python train.py --num_attention_heads=2 --head_dim=64 --norm_eps=1e-05 --qk_norm=false --attn_scale=0.125 --bias="none" --tie_word_embeddings=false --lr_mult_o=1.5 --lr_mult_up=1.05 --warmup_steps=200 --doc_mask=true
MLP neurons of a small language model. Each row is named by its layer, matrix (gate and up: input weights; down: output weights) and neuron, and shows model dimensions 48-143. Each number is 128 + 32 x the weight over its row's rms, rounded and kept within 0 to 255. Numbers have three digits each. A neuron's up and down rows have the sign that makes its largest values positive.
After each neuron's rows, "fires after" lists the tokens most often just before its 100 highest values on Wikipedia text that the model never trained on.

L5.gate17:119109106137183187130102112139134168131154115161151148048168115114087112128144127156064097139156130046083170171097133118122111147125129146125156117175135116171153102142108137153158121124065068127101141148204160099147094112145129146173139046089083150154093084164175151182121144175056146139
L5.up17:119147085089107122088079210122151101168107138114135117090150106129201149139129102190120107164131149184054170124104127150075160116068098154171098142106128110147087175135139164172117142145128098096074160177129132126133122071148105144156106077074095159134165155185101133163214112156171132150
L5.down17:079131121122147129078120151141135088134088072148147134102146087119091104114114113150088130136137115092129106094136114187173129170138095172168159161094116107101095128143073138156118115131160108117125143148075116070112130137144074153142121126206152161126167113184099075064131153135040104144
fires after: " the", " The", "ver", " ", "-"

L5.gate406:090160135104123171076106119171092109182116153134086183141132165052154101153068135129092095117140150147081100080159097157153151102123076160162164137176100131141118136186157124174093168132105184099142076131096155187160105145144140094152123096140093136164072158139117125176137156142130175084
L5.up406:103153073154129156112056148104072112151161163072095124111091162103107127166101103122082101108138100127097099095163136120129117116143051101093125128169125139145122114137146197186148175140063105145071135129130139135174151122201103190137084101200088149162075097162132166131113151122096108117
L5.down406:180113063112100199069156096121112072107151020101115213139206134129104153100122168118144091097115127135134155146129066128123066102065140109197138174133108104108121110132103135092153135139066126097104124122156124147128104127108092114116190079200149143107170126163146126138131141107100103132
fires after: "cc", "y", "es", "bu", "th", "ff"

L4.gate49:115165165104100135081073089138101148121170061115144134082173151117139063154084094071117169138150124104117130166083182120178146139155159137167187149145177149148081116112106128107105134126123172142105121126098142188157134133123113108131167197117166179175161169085174170126152116147111090134
L4.up49:121161158132149135081088177153085097146099159138151138138149090100126040106159150107070119126120079139114136155085140081106109143150112136161170130067143122108108145128113112113103089101152147087133181101163119182186102090130139046169130129176095204111130133132152181178151124127138115168
L4.down49:064119109120060107107161078151156092205185085115092130122144210200132106110064143128094164163165173094100178142081101187163137084148165077165160111090150138131100123134126138120122099178126111168099134145142104159115133161120091114106122108174095145179125127173183117095075127100123133107
fires after: " re", "tern", "tor", "l", "p", "lan"

L5.gate111:164151169132095173159132101105116131140103142146113100135156075092066113154147127102129136121127096134127114143134088120086156121125118129111156079091044147134167183114062163146071117108126136131134154125132143202160131172106105162124126123079109166163125169124112103154136136139149174156
L5.up111:158099145170144142078139157116145142138070111129092152069090168149102158180167146055121144122145180114148153100046183095164164172149059156112118139099128144063136147147126098086106199108136207071165115134176159144114077106125152119173143094142124181158091103133179103124065075140081164154
L5.down111:164088154191168136163141115118120061134099124054127135115102082176079100147080072197094146138147107138118120131071171129116137110158096132126077104074149109140157179106122112104137155157122082115085103144148168143106040159119096138159159126150125124104068133137169094128090062104080169126
fires after: " comp", " Ra", " p", " Comp", "r", " De"

L14.gate136:120153115131162152143106117120170112120130085114118120083084150038195156109153123116149202117152119157110126057154144149083077123128100165157127204137121096131094102109165101114126156138207144136074072046121119171132083130108139113196160099159124084112064076106118142135132143061095084122
L14.up136:101061122153164172161116159100187115130190125165129106136117116120145098121201198100173143189115121147117065141090124154092088111108186094098154102151153054115142169106189134136157241109098162086128107124076162153137151145119122113088213147115147082157122160156086142108129143130129137176
L14.down136:168106178172087156180105131072161099103076174127082113174116107104071158095143090143128108083125161172126062102139173147083129088103111126133116097113116137171118078050127165103131131118125113140104134072110151139112104201115172122161117102094091190186094127113104093140138145103124129134
fires after: " |", " the", " ", "."

L12.gate100:100146094140115128145185106084108158185167167135122091088132098127121113090186093122158089127116167038087128123128108193137108064134096109217140165123175145098116128084123150158145175110186113106095175181071110114106081094146144155111147140091160124079099094140136166102153121152086131092
L12.up100:097119165103048147120136058081087183153087103170086090132133139119086164208170183084115129113123168080168153145127154165059079091116140153175160136149170099105122128137111135122149130091144155171095128154139122107131149142118125137135130106147126209158065073125084114111165119139098125122
L12.down100:119075109111119120142117113094177118158120084133057124117142161103161121172172126124152088163110169079104125081130117108124172075104113076221164089112132130137137093134098155119167172110158141090075185130110101110135119173108149187140114109081112162118072088122093133160101098177148139125
fires after: " ", "in"

L12.gate5:147133170104123134210159136145104146137138152134134061099135107110090099122085198151109111124131108083141148150127142122153106060157110116111105112113153087161081133126136100094100125138133156071161107093121142146062094152146139128185162127110142142094153111157122134135133117168123150133
L12.up5:139119150174133112156181154110154134078161164141089137112145114096127115177161160181131159171204105153149162090167149089148093112172171174159066126109160114095073096090126124120114168122110104126222119133163097130080133131079113130150163096144176166076120143094122129145163144113111084149
L12.down5:168096173088126119136133138144123083142110085166167147068140107106197088135100079154115108098135116132146135130111164097127108098077197136160087109106121133178072131108176110130160113146133160088141163090138116125150166125122062100127137112144105128077154071109095049108149111095126117120
fires after: "or", "er", "l", " or", " main", "vi"

L6.gate423:149101103154117117116091103094157130165141081125153143138182134108048089110095175128170100175139182101138154111154136149099139121175139101175176153087160114141142078182108138128128118172045120143140198091122158094161170137173100091082160086185104092128129136135158117121168149137136208126
L6.up423:149080066090120101116156121115164173122084096159131141135109146142093087139132090104148109000135067114099120130144138112153126195096140165134159085124148136187060129116075079065157121090117116133103139108100078135169162124112177099133120168110122162152129084146165101096108149158117166092
L6.down423:172148183119104127150048109106131145133138164098168133158107168151188136111163071079137097133118160127199198102101066105107125181136191127146142146113125164098125052150170093102148075139202105127126140185098107162139163141124126122133135191172122136119126148113116129135180103100184107117
fires after: " N", " Ma", "n", "s", "li", " Na"

L5.gate225:095134142176105120153103170089162152126126112093136167143075135126167113133085140174158156130093111170148101161133129156150058195080119154121144124094123200100132137096160133145199098110108151177139133140143129145105134188114138153086099112087121113129109071130182076175161157142137141094
L5.up225:160148100169143139128100211082132138078087136141092123123131126093124136148203177187087145146154107145132154135082079143137155127124176111148115096172094145120164129108086190139093146079090114114142108064104144089101115112148126098054114065073124139102144113109068156164125169169126137126
L5.down225:085142156117081155095074100106160123107154153034161122124079124133129059141163108151101133097128102123089087153097121110158166188108112162122157146192052114173134098120134167174147152109129122111212065086146121126105153175139115160094134110119170121103185113127104193150156087155129162079
fires after: " ", "T", " at", "s", " pro"

L10.gate288:118124100113099171200123119090082159132086152188165076084109109127140131154133186065186113146143110164099131080141084119142131151166133134106164091163119162134120122120087141156163117144092150176148154113132122111110037201125143106088129095180158075150118207179075139103154083108090134073
L10.up288:132090152136159126130169126147148148171102086111148062127108108133119143127157132173147146113145132138090105108084142132133056129129130056094141118129109128151150182098141221148122124090177157159156123081124128199138128126137181158145128142095193082108101122158127154112212116084110119160
L10.down288:160108154147096133157113142116123120077140155076064099092170145119130068065181109168143134070134100125127148112154114136098087125120115073095100103167142116145143129119147150098081158120088095122152150166153178195055106074131100137162095151117111109127122109130122154144139133123182155134
fires after: " ", "p"

L7.gate350:093189143100130174211156093152116113105055079118116127135152165101116122116084118076101079153098098132146173123061147088089147129114109103130104139136126130145101089099156130109094116066166115126150079117109143135123165059058091077087177150110137119082135142096096138155122119125093112162
L7.up350:117084149108103172172130128097165187097164166131109087158150149140115158083151095114166159152128128102130149134145132162162160079148118145121116155113151157148091054138148102133117143114095102143149103106086091139155162124152188046118123088076145121077062131158112146129151134160158124172
L7.down350:119153126140087129080140138103114093145214147139172148081133111091124077106129144179105141031123167161161087166145154119165112019136172089168156132166147109095153133149141155139161061124104167142119190166133170125183141123135187096150113178128123082099158156135126174137110109174161109146
fires after: " an", " a", " the", " The"

L6.gate150:111180133118075143136137083136116175120135117108180136130142092097098096147150113127138096103084135084150204119086114101153132102145126113143082096104145153145110138154166159099128116117111083181139106029149099091119118124140143122064174102198144128135124162161103010041145186092102159148
L6.up150:063193143079157105138190153137100159127084096135108095151153143097144110102193146153187125096099099132123167127143183149136176175110162087127148109073156091065087097144087094128124109132158104129174168072148113118236153158162114124116154144117170130125144153151141125079090133164110169135
L6.down150:145150137072139141096091127143127131116101202117064108120147108055110125105125115079076097110099137109128138057131147138121115134154131128128117115091063101114142099120115073113124119134098093112141136091114159097117169192154101111158098219101211120118159139167092191061152100171103084177
fires after: "n", " d", " N", "ci", "it", " S"

L11.gate31:164069155133087103107137077117092172170162179193096063121148161130135096162128139066119094200154184100126138110094147124089144152094154112163145110113149163139135101144163051115152168102148083183138122091119117105191116210131079172139153150124137124098061136143094105095156161122130162126
L11.up31:071137090147093101140127131133119152119098077117177091151102073151151138106112181155115083134121103136153167125128114174142100115077150084145169127130149135105099099128121094139158112159141127117097057144125079110191045143170136105113126161114148120126150127153126142128180124154159103145
L11.down31:166179138154141171099067185090125103115156113126107153146109121168114102177057189131069155131142129130101137090127089177072101130145113130188122114112093137151164138178111092117125116119203134157092064122129131173162133152114133109167102185142179139125153149062179122183120109101084123122
fires after: " ", " the", " |"

L4.gate134:124089097145101109117086152069112147168127109151100104166147140108094114170108091091117085101134081090118164104110133129081142090162144093154076209152136127138096137148148083106111118085104123169082156124164198129178131121095090126125130099172068125158056137080082166169113143081152204099
L4.up134:108108076131077100073116100067118126048108185118138087154121104180100132086142095101142102113169151109150164106171143151100123133123140146203167152092143127130138105104086094143168089131113134171139167179137169097172121155173138077162162110124123165160124069094167123164110141106118151120
L4.down134:150113121131137121108117115097126139149145056162113136134126177070042126071108152150142104142146117173085154182147134184101169114144102141164130135081101108100117116189104181108105089149152119118198167118124148129091156118152115162143118181180183161138080153128210139098142175136116162095
fires after: "s", "p", " co", " re", " Co", "ph"

L4.gate444:160125090105090145128096149149108103138190118114077133067120165056173111181082197172156092116138182163101152139112140123119135095134119150104131105143142162116098164133107093128099133171087107081137070114146173034138107097170171118140102097145062114131155151151121138132104129138141151133
L4.up444:119160137159093179093108108126131173141109106113127126179067100127183189162140131163158135188096137117077101119159172110144131082141147146084108099111083126173137127131139140162096099069117139107153113114163128123200129147171112102129106107164111126199149106132087109162123186132151171072
L4.down444:118130168104202053111134156130105099129136125129169122114082149112121116169135088138115092199069091117118123215111133124136081106157117133122177181182136117062129091143145067103131176141146124139110136220110154151170105133092194169092158094123130159097158093065168133136135116135160139104
fires after: "e", "k", "le", "o", "co", "s"

L7.gate348:145082099105102160096052214160132156146199083079112100208096171111078152097189115102163107125082101159117157133145127126102126186111111109097129140122117105133080129135140137140115169122150192165128063124130180154126173131153110136093152090094140146094154127134089146140090142138134135132
L7.up348:115154113129134189157070101061126148128170221169140116093141134134163143140114052185194136191093181131168148093099150155113062141082144093127078133094122148125126146120131109065056151104127134114112144172129141174136118115083115095109109109100086069130154127107076098126121130154076165109
L7.down348:128138141142165116155070142210102096132161097137183107169118171074106122104152134103180134142120133131140101099114134172130132121142171084162135132118160130158132137123164148182101146098091133080149149112181175117177103185067109128160125192124167139148053137202149125076127132132167151136
fires after: "t", "re", "s", "a", "te", " Vi"

L7.gate186:101127165110112140144139164160119162143161113145069126131182089117096099131134117130144102165140185090175173175070139113120087099088170108060157122159185146178121170151171046175136132168090136059104141167169140080125128129131124155158136081123102108168124164114079099152125094154160145133
L7.up186:170107054127095113143192163192189052176116123152125089142147207139130091144127120099119180110090060093157125145125097115128119078096106164162124061134118117152136150091076122124143137095131140074163138159097154050042170121100143100154201101073144168125111185127128124134163169133131118162
L7.down186:128176120095103154152142137186123162112114091147113108138148159121183127134157088134141148114139103068170106158062141151190131167178097123162099076167139092092178116143111113105135094067127142108184128110115094161168123110184124140101161075144133112094169150157150142065146168150198142163
fires after: " ", "re", " Car", "-", "il", "r"

L10.gate374:178135103124092103109145104157113148104149078119124182083138097134150114158085152141107094140131088123116137136093094100126190094121147175124177105113127103111105086102143166080073164129133147006129110119097181156108144112104127129135124081094158159117131131122080180154142134143106107128
L10.up374:098172082126091127138114108196067138124164201062170163154154099117138126116099155148181126160100040143102105099164127168111147104176140094101134158114134089118125117086185123144135089125074083138178130138119152100090097119178087131096117067122133148178099142124118138108158125123182129138
L10.down374:255112091119121130072147132110076141109125091179083110108163122113123098140118163106153106146139049075110164129120127175155147112180102172162122033146069119136142113158098137105113229116081111119139147120140100089091128162145101092165152125105123174098137100146055119161107137127071170179
fires after: " I", " O", " Da", " ", "th"

L11.gate332:144106161088160120109121052136122119120197128140164062182118099173072086130082125091097170113165128175131145103104119127146143075093180078158140155157123154130169080115114068160157117064121133173068120070095149069145125095147129130076175119132144112134124111200104131093143107142147153124
L11.up332:147174112108142108099155116113140112109092132128109122107142116113131118130158073149137112118078040094131133152139139119063106106073139158151146168150116141115139123178102187080080163119164185132102086102162078104185121114103171144143095146165097129135136071149046107125125121129090095115
L11.down332:125093180120115149058140148141115114130117155096150175207131116091153129130138146143146173134131069145135137107150097140097113161122103157172138140193175067194178102149129069135148171088076140080085077161152128084185157164119120128082155124126102110129185107150084105131115160187153058068
fires after: " ", " |"

L6.gate409:209170107139100128108097162167107128127150121116119154165145131145131109133139126114110122138159164090092127151110107103103063153144164140090162173128185171095155132079125104168112144133092138075108111140141162060089101094162129108166109093087137140138185124144121132101103154147135124143
L6.up409:108161113115100131133099124127099172123109181194068109218078149156121105116183157192098141179142169083089117187121102108095104102110121124139120076117142158080169161137136137120097133076126152111099069122097142082141105110155147170161114065054181142137179118108155164086136101124100181138
L6.down409:140141126114127156170119133139096083141152118146143168166143193081111133175083098139127085141076112101166143130143112149136106122141113130076121213139156113130161186170082124106102131085097081105100142149071167152161129156155135137159147136093122161082157131068124157035126137135108136125
fires after: " a", " A", "s"

L4.gate252:127145109065185135141074124115081085106112092086183102112120131080115087163112134130169139105152118161130133120120134104068160182089149162180112142160143152097107162071159134087149128140125121169168144170140169101184105073081132117114159169167105109134109178138100111150162112097201098085
L4.up252:068092112125121166146123113126103137145087065100097145220149110110112113135081089136168116034113090119118118169113088076116104135108159092179143127182117093130116118183145102133111129085110093166104115152070098145104149141157119165054097122112160149121093112133187137096124150109083168168
L4.down252:116120144174084160167091058134129107082101126087089069136117223155109064143097100140147150090118111106109101087139159097101159145086078166160129120160145158108096143135161145118086128129049111101086087142138143156121093152120152144092110149150114132080117122094155187113131154206176096128
fires after: " ", "J", " And", " Je", " Vi"

L4.gate141:043130192130124158092155096147090084099146093134165114165145121150103124111083103136100125145144155097148145167143173161155055128103106084093075145134104093128170112099110108149121126122139102097146086123148108114220131172083146051094116184124143111114110125125129076154154160181081112090
L4.up141:106099160111157134178138158182168126163132165105104104084109160080121148106123140178099102172132105126090065156077128142093146114096149111075137141121104164140144147144149069105150125120107137076129162169136133151147123147190139114122150134196136152140091080147122091204116148117098125139
L4.down141:086117170113105139091138178086104076104135092144115087078122173068084108168144096142099096056073149115127088119139198111100070150151143122128100155122121084099142095151102123151100128127199153143058178098149125139129092090115134121133112184112097137174161098162101052086114126096087124200
fires after: "cu", " 19", " the", " a", "par"

L5.gate113:143093131165125196095071129150087143144113134117187115061140165097063088109084114144097103096143148096112159087135121125110105113126156150137096132140083092124197112126156116111106107118161111118143109123133087191077130112138152142212098099089061122098098123114109129175185118163115172106
L5.up113:131136112120093157143067078137072137110093053077136125129112168200140106087139080096144116083086168142161156108179130153084112179111156115133137127181070152091162119117136099143108059104175183150147117084152141121108086144089101208155131163115059123173117108110128103143142074132119097107
L5.down113:136155162194139123132095153156191151101057167111140150131091131080152118123097073133156122204194125099139116095080119136120127157188149098095068126125112115105141112194113126120138113118162175130135150110152121173114137117125153124105127127141129013098095154099097185136167123126091093103
fires after: " U", " Pa", " Mar", " Ba", "R", " p"

L6.gate134:161112094159118133112111168081105116137087101105124153145153111153078086163042138176132163115130061167095138131119140154119159075083143095128088127058137158106150177078113128171138162125133118189176166116094163141100130123135149147087142070138198151156158111105136097133097166166126089134
L6.up134:114127084089191054075054148157085150163169100157090173106159093186126136190143125081154156094105151191098112156143161140131184129111105113086107115098113153099190140104165150107058114139058158130145120128144130121123117121119065172095095101148122180217143097110080115063140070163153108127
L6.down134:084159108169100123106126067083097068132172160119102125160185170119140164111153148131066112174125135142093145138119127126138104150164200084173142108115131105118126103205106206116142141121104126137105113133179186105163109124029159120118143117112197080129151124127105150131172139172110148168
fires after: ",", "th", " ", "ur", " Bo"

L11.gate130:159074133113085189108141142091149154165141168061137138118130134136151132138140114108147095102117126158137147129166106115118168180127114140084153130150083098153078124085119111089112088147133137144130042180085129134151106148087076120042159168160147097151229158072155129077095121108121111088
L11.up130:137163101143098124178168113177118105082114116160171097153149135142173093157099116111179106092197095092130169125118121128095102086152189142230090085160109146101140102120136104063064174047163123123026132106112150168129135157119128194087134120122118141134130150073146153110158177093098135171
L11.down130:138052121120118132125154106136097127129157176122111166100150094108107167118139088121097147083151150138083099173071065193118118134158117143096129086144158123148107121077130125105152120109118090176140061177094111118124092190117141175078115154123135178083069141121124102122191131085154162079
fires after: " ", " in", "t", " con", "s"

L13.gate36:086131118111084113184051149116127122120141146198103125151097102136184102138123053129204155185089079089093122103075104159162165193117097123105148156121104137150130154116094140129120117096108153075109113188115135124177079131145111060086156137173124134080117137108119194157118117105109141160
L13.up36:116156128110120151114144133129215157135136104133065098137106137124104062097128138126156096075141178139067140150080105155129064169090124069165109107174134230108083183131133086111085201099143130116106139126105118146136167147152131137132110072163125097108104060198129112095117157094106111101
L13.down36:127148120129129114062071163162114129096088185123149100144144168117112129064130129145146124085115144127107120120115163176130067128174134128147135133111124119128078147105129166160166164111151099165165040095117078141081164129141101140039142176118158141050132096109136114177115108065123124090
fires after: " ", "ch", "arch", " b", " Al"

L4.gate393:188165140156112134121182096155101174059134148173158183148123145130169083125101114149101120108207173127044170120147141104107165158040120095140171181127166132160075106193146091149155126093145101106125107125222103101148133187143118175116089143109160129067148076131125145160139081099127161193
L4.up393:103102069163154108074140109161118129101144146121036106128125109121164193142151116081135107104178084145170138119109049154107184081150130121135158167041164180195124070090185146113140054147119127113110135118160097097134057094129115194129169082141134100167160148057123125127092133139152154139
L4.down393:134110183137107095169094084135141129086120108117097177200137141126157118106096189052129061132108074102137093065135132161082137154138121141143100104119177152123160065111141063133114139165152108085137076117197127070103171126177188211147105102148111134127141106147138176223118103086122081187
fires after: " Mo", " Do", " On", "o", " Ma", " to"

L11.gate276:070123150102131150124128119182145128141131133172112109145130087145138134140118114161200185155110126153156124178157187134134071169142188110146133127118122134120101085123143130143085112090132171083075176124105133079136085098106052129140085106156063122139176115139119161125121125103122140184
L11.up276:162099065124131127066148105179097090127155104146110073111138139070125087142132117067131107108199141179124105116145200106157171134119159090112109187071123158108084097174124105144094143062080111101117131153152159069122121162171131093142160167089158180140145073148144102114108092134143120187
L11.down276:127131141083141084137177119112154105080122172159181128138067144150135143109110167103137135141133104100098165168189164103175070145122084116142154094167117127135124134133068122150154090153139141153139137113064140153032170132151138127112088107155143133102176127157138126146116201136146145178
fires after: ".", "o", ",", " co", " Lo", " Co"

L4.gate192:117137119144057165160133078105115103095095148111143113104138144044100118144104174140136142120072127154194157082129123173169080112131140115080111167132193116170092130141141142127161175144122143193129201124104166123113143179134129127172162085093194137142177051161116135140173094113111144091
L4.up192:117158109099171122197096139125095121106155155187079137156110144102146093149108124181162054087164171092046191233154101124135107121183156075119170132143158111116125104158176126130102121098093094124152141141080119101113130095127135164123139080079104076138108095134078125118125063172121116175
L4.down192:093146123117171218102120121158167155111145194086118130133108069156169181074094124130099153167080063172167129050210131157124138121123103155111125096171105165133148156123112168118120130151080144181126115116146165103158163139087149172136095143087139130118141067156134082104153118169095089160
fires after: "u", " at", "oc", " ", " C", " O"

L4.gate6:166098167134119095091153114088116110111082150168132118144117118156110159147133180138136063106157169092120110160110131164108214133137155141083126122091162142124122171182128152088102111110082130178092152141129170150173091158075166136127152104061063118136078196092102142131164129144151103131
L4.up6:118139141125112161102131106159100134152123101168149162147115157096132078109161113136116183151163176120159103210175113078150133073135121205091131064134119162135155103086105136127146164137128106146148113139089129134113119135112132177094108105125091137184121133116130072091159134154092137091
L4.down6:153084129101148195094160153084184081110133101150124170103118125179133159138109125129129126135185135147122099100113108070119125151132144135140093157082136203140131208115136179108164139178159119137145125131131135107094139144137152184083128092084128136136104164168144164087084141085063166123
fires after: "re", " p", " Tra", " La", "la", " comp"

L4.gate1:167080101095106157104151169152092146096082096137116093155180119063138151163101124114151143133143185158131127204159163179139123137138127090129121151164129122133080138156102077144149139126159087138119142141122131165125112132179132137180113179116142119099199103060080120131168130117162090161
L4.up1:135118127082170116166146093075136086134192181092089079175112145178128129142109128108151149144171143046143102144099106144137113097089127129106131133126178088147157145078143087112111093099122154084147141105150133095053100120165129096161086095147125168129102080110141210095115104110128101152
L4.down1:094179109189147153101112096062146168156106135097098118123119126175125080130148120147078144077117163124109091071092160097146125124113159132067131096074155110126156166117053176144105172181049160148121190141120105120081135157043122114156111163109115117071096105169072098159149102145179109095
fires after: "l", "el", "ul", " a", "che", " "

L12.gate442:120097088058121135182119159170119122135183157117155176140100102107146091126129158114136089157144180107126114145108137111156096170156071117108140121102081137097082150138101069108141152147160102100204224173117134106113106081138087149138115116122149109087106083108079107126183098101118114163
L12.up442:102117170091123157146166155073145149122125101178121156164091125145169105102149125065151079131155106074152130049167079120151109182175103129110150120102157048117169137157128145074110122122108135131187097096183127096128124100161108153139157153180128113098187133176124139108111121135090149172
L12.down442:110063126174126154065192135134119095116159145146125143147108115116203169128183109085177157034142105164125154089152132103108114155136100082164064132120150136146135113126048140136158067142096155101133109143132105142203139122108111128093109125083127111087113190070064114108164149141131116109
fires after: " |", " a", " ", " ch", " of"

L5.gate278:123134125130087115158118090027167157117119107105094091131131165173166102122129136099067160173071156163136150148130159162118106094116206155124057136141087146116152146123183122158109174102104152094078112156130111072139117133114143129085128089120150169138127137133161119192138105126133182117
L5.up278:169148142116151139119103080091143185166097131160124112124137102098134164155127197093125144102144134099103118143068081110234081170149178186092102114153119089150138115201177114123097145111105119118130180146081076122056154158089062161107097123126126197127150145153114142137177153119122099094
L5.down278:157078133153145095121100127099144082181083091127100084195109166148135072109071096109162112091135132122097180140080112133178129094186147113129125120126140161101187064136138161202134109092148104085116138146130134147099091114141107150124187051079090164090077139142129081094122085116083128157
fires after: " ", " win", " ma", " se", "e"

L12.gate367:149133110109129157125093115133149153128131164115147155105174178148051152112121158096194134140122132158111147132155050120136088104111148107165153121152094099124188151154115119142111170124142092149114118048115156057131115162103106104108091125130128131138096148178133132100083072111105147092
L12.up367:133167084138102174177048110142178119124160116114059102058134160144109090160135119127107107133144171192089144131105049200104113096120112085143104123132128095129128138100119099125146094067170158151143155130118093145136111100129131138087092190107072111117135153156116191167144123211143145134
L12.down367:170144133116155201101117136125147128117120168100118143125174064159125152138136163107133096066131178112046146121069145110071146104206059111139106149156109136128099113134146097168092150089076120122142146144131094155103080129108118085108159110164083098191112061124125138135148182122151056161
fires after: " ", "n", "s"

L14.gate388:036105107207086180136122073058139080149140147067111087129080166129117124088168120098129167121164141143083094143146119129127107108125078090139138113105118130108139123089098167151152148099219110146107140150139179106144175148183154147151145093077168179092092136111133151123118104140117130117
L14.up388:026139126152177178138145129105151125170116131123189103133121183122079083100147176121109136225110097108082125103109117170145164112093077101133098125148171178127154107123072157096123188138109113145145154134147174103094079091177129152136181139159116176106153151131134187080102179097163128120
L14.down388:146087097102156143132080118105119054034124145092107164176122118102140106123157161187138097135114128098101140110141093113092150121152077097175083122135030094119095072127101120196076069133161165147154101164123142121098128107162138116102153145106092165127125122114139204173104106149131134122
fires after: " ", "s", " S", " p", "ite"

L12.gate227:075119107172130157129111105112127153148139168172184104142247101156143158150120117129172128080136134149167136081155146124146102037145120138143179169150158120136078121168108147079111126098120102149076158126096111104211160115137115122119138138131138190217106175136116070105154155066064139089
L12.up227:122148170100132118113107106153128110061114150098090134141103102149142136158135149126162015142134114182039135115111175155163229140112115146188171146085139158156139163188046111165175138118133078092124107158152116128094112153165181151111173153109130165134104079173125138132133180158088101118
L12.down227:096177154106210080118163203127168140174178162138109167183166146158127101125139052144081102166175200176141112120125129149196106100131123149150115117164161112153140115136148169136131150143104119104176095141113181104160142142125129125178184129163180115144200155113176111161145196155144148137
fires after: ",", ".", " in", " re", "s"

L4.gate425:164184071067152088150117109157127123106119133120155095106115137155148130152119128045125073137172180111126162108098069128138138101146162127171113076137132107147069047107121160142170099140119147122126101116108126111190209107144134075163157160152156117078140108115152171127150105101142123186
L4.up425:106136113106141117110157154188081089124101107148164158119127117132171091143123187096085148125152167129091053119176159108119082130114072189115065134196136097179139078139143131103175211144067098175146134140095113070085100119162106152145126191104142145149221106114071086169158143124140114133
L4.down425:107111140098130105148099089126161134115132147132068063110110111144129128083114175078131151133168080143140207133095092154171141125170157122073104152126098053129070073105084129141107114092136116122093132138167203093148112079147089100127133120148072159132198073140090117099130125124118179134
fires after: " Ho", " Har", "ar", " h", "H", "ang"

L12.gate247:083069158126106160146149098073123087154142111163116100089122177164110154146140153065051104116151157136135116169110150091166137142168084151121117073184098148096098092125145128127126118109144067128130134089111170147098088060128029128088107174132099134078113113171124148163174121145132130113
L12.up247:091096108125051132103152170117086112120129118132122151144184182101123101149144110186175171182119133125090146085121091203102118131143129131100147144150098138150113138067121130111180160157081196114181128174093098139155095130098138143150146142143152132143116111110148060134121121127124105131
L12.down247:149094102124153101153143132050097132091197130077091153147139127113145115094181116184173123076064130153141095066145148142167140097133053165097144136157113075178143120164117095156071188140083129144153080120173177150087132125097145085157096151185140100109142126157128118133166106103127187106
fires after: " ", "our"

L12.gate320:164128165182105112077148114067049180149095111190136078140120139116108097118138187121142095122142195052111131107127134191176121125136096090188126102171169115133166076151051148153147092172075139156054141111106149114119115127114091132069155108164130140130120161112086140127180095125119156128
L12.up320:119105134107056144098081110157091103110086107083100150117128143165123088128176149090147168159096117147107097217120175109172098159068118140102117164141163100157113148132106157088158112140160156106122070155116201125175085093070145143140131215131127104134164142126112128105133133084138154140
L12.down320:116094143129147136096133113090060128137094163094139142206115138124083063110135169159156173121108082140141119147082218127082128116140080130207133113121104125105135086147141139147158152126166095163094054141118098139175136185117106181132191114205110122123093091167148155150123086112066086149
fires after: " ", "e", ".", "amp", "ff"

L14.gate417:172136116187069127115090097091124121198144146127131159141140133099113084091196125117138122107119175073061098116126119110060081137106127118143165122149206128137157171174109123082117142067064132147140139112105131105117151185114147139168152065130076147104105076043149143104141107066127116161
L14.up417:136161089161122111138140174127127106122093144177111129112107182106138081107144146092097107140199153067184163162108139112122127152086111170203125133153162135117173129146172110152108136103113072120112064167090144125161134149191134134100170174116082155122106082158119069119153121162074067098
L14.down417:168142134098078159167154124137146117128111161154172148131103181133157174053205135120122087132096163111122059179133127145104164147163139161163100148116114103105095170108055183132103170099113144113128113128109160117231184158131145135072149095123119114093160113157129058096102103133081164127
fires after: " ", " con", " re", " de", " The", " at"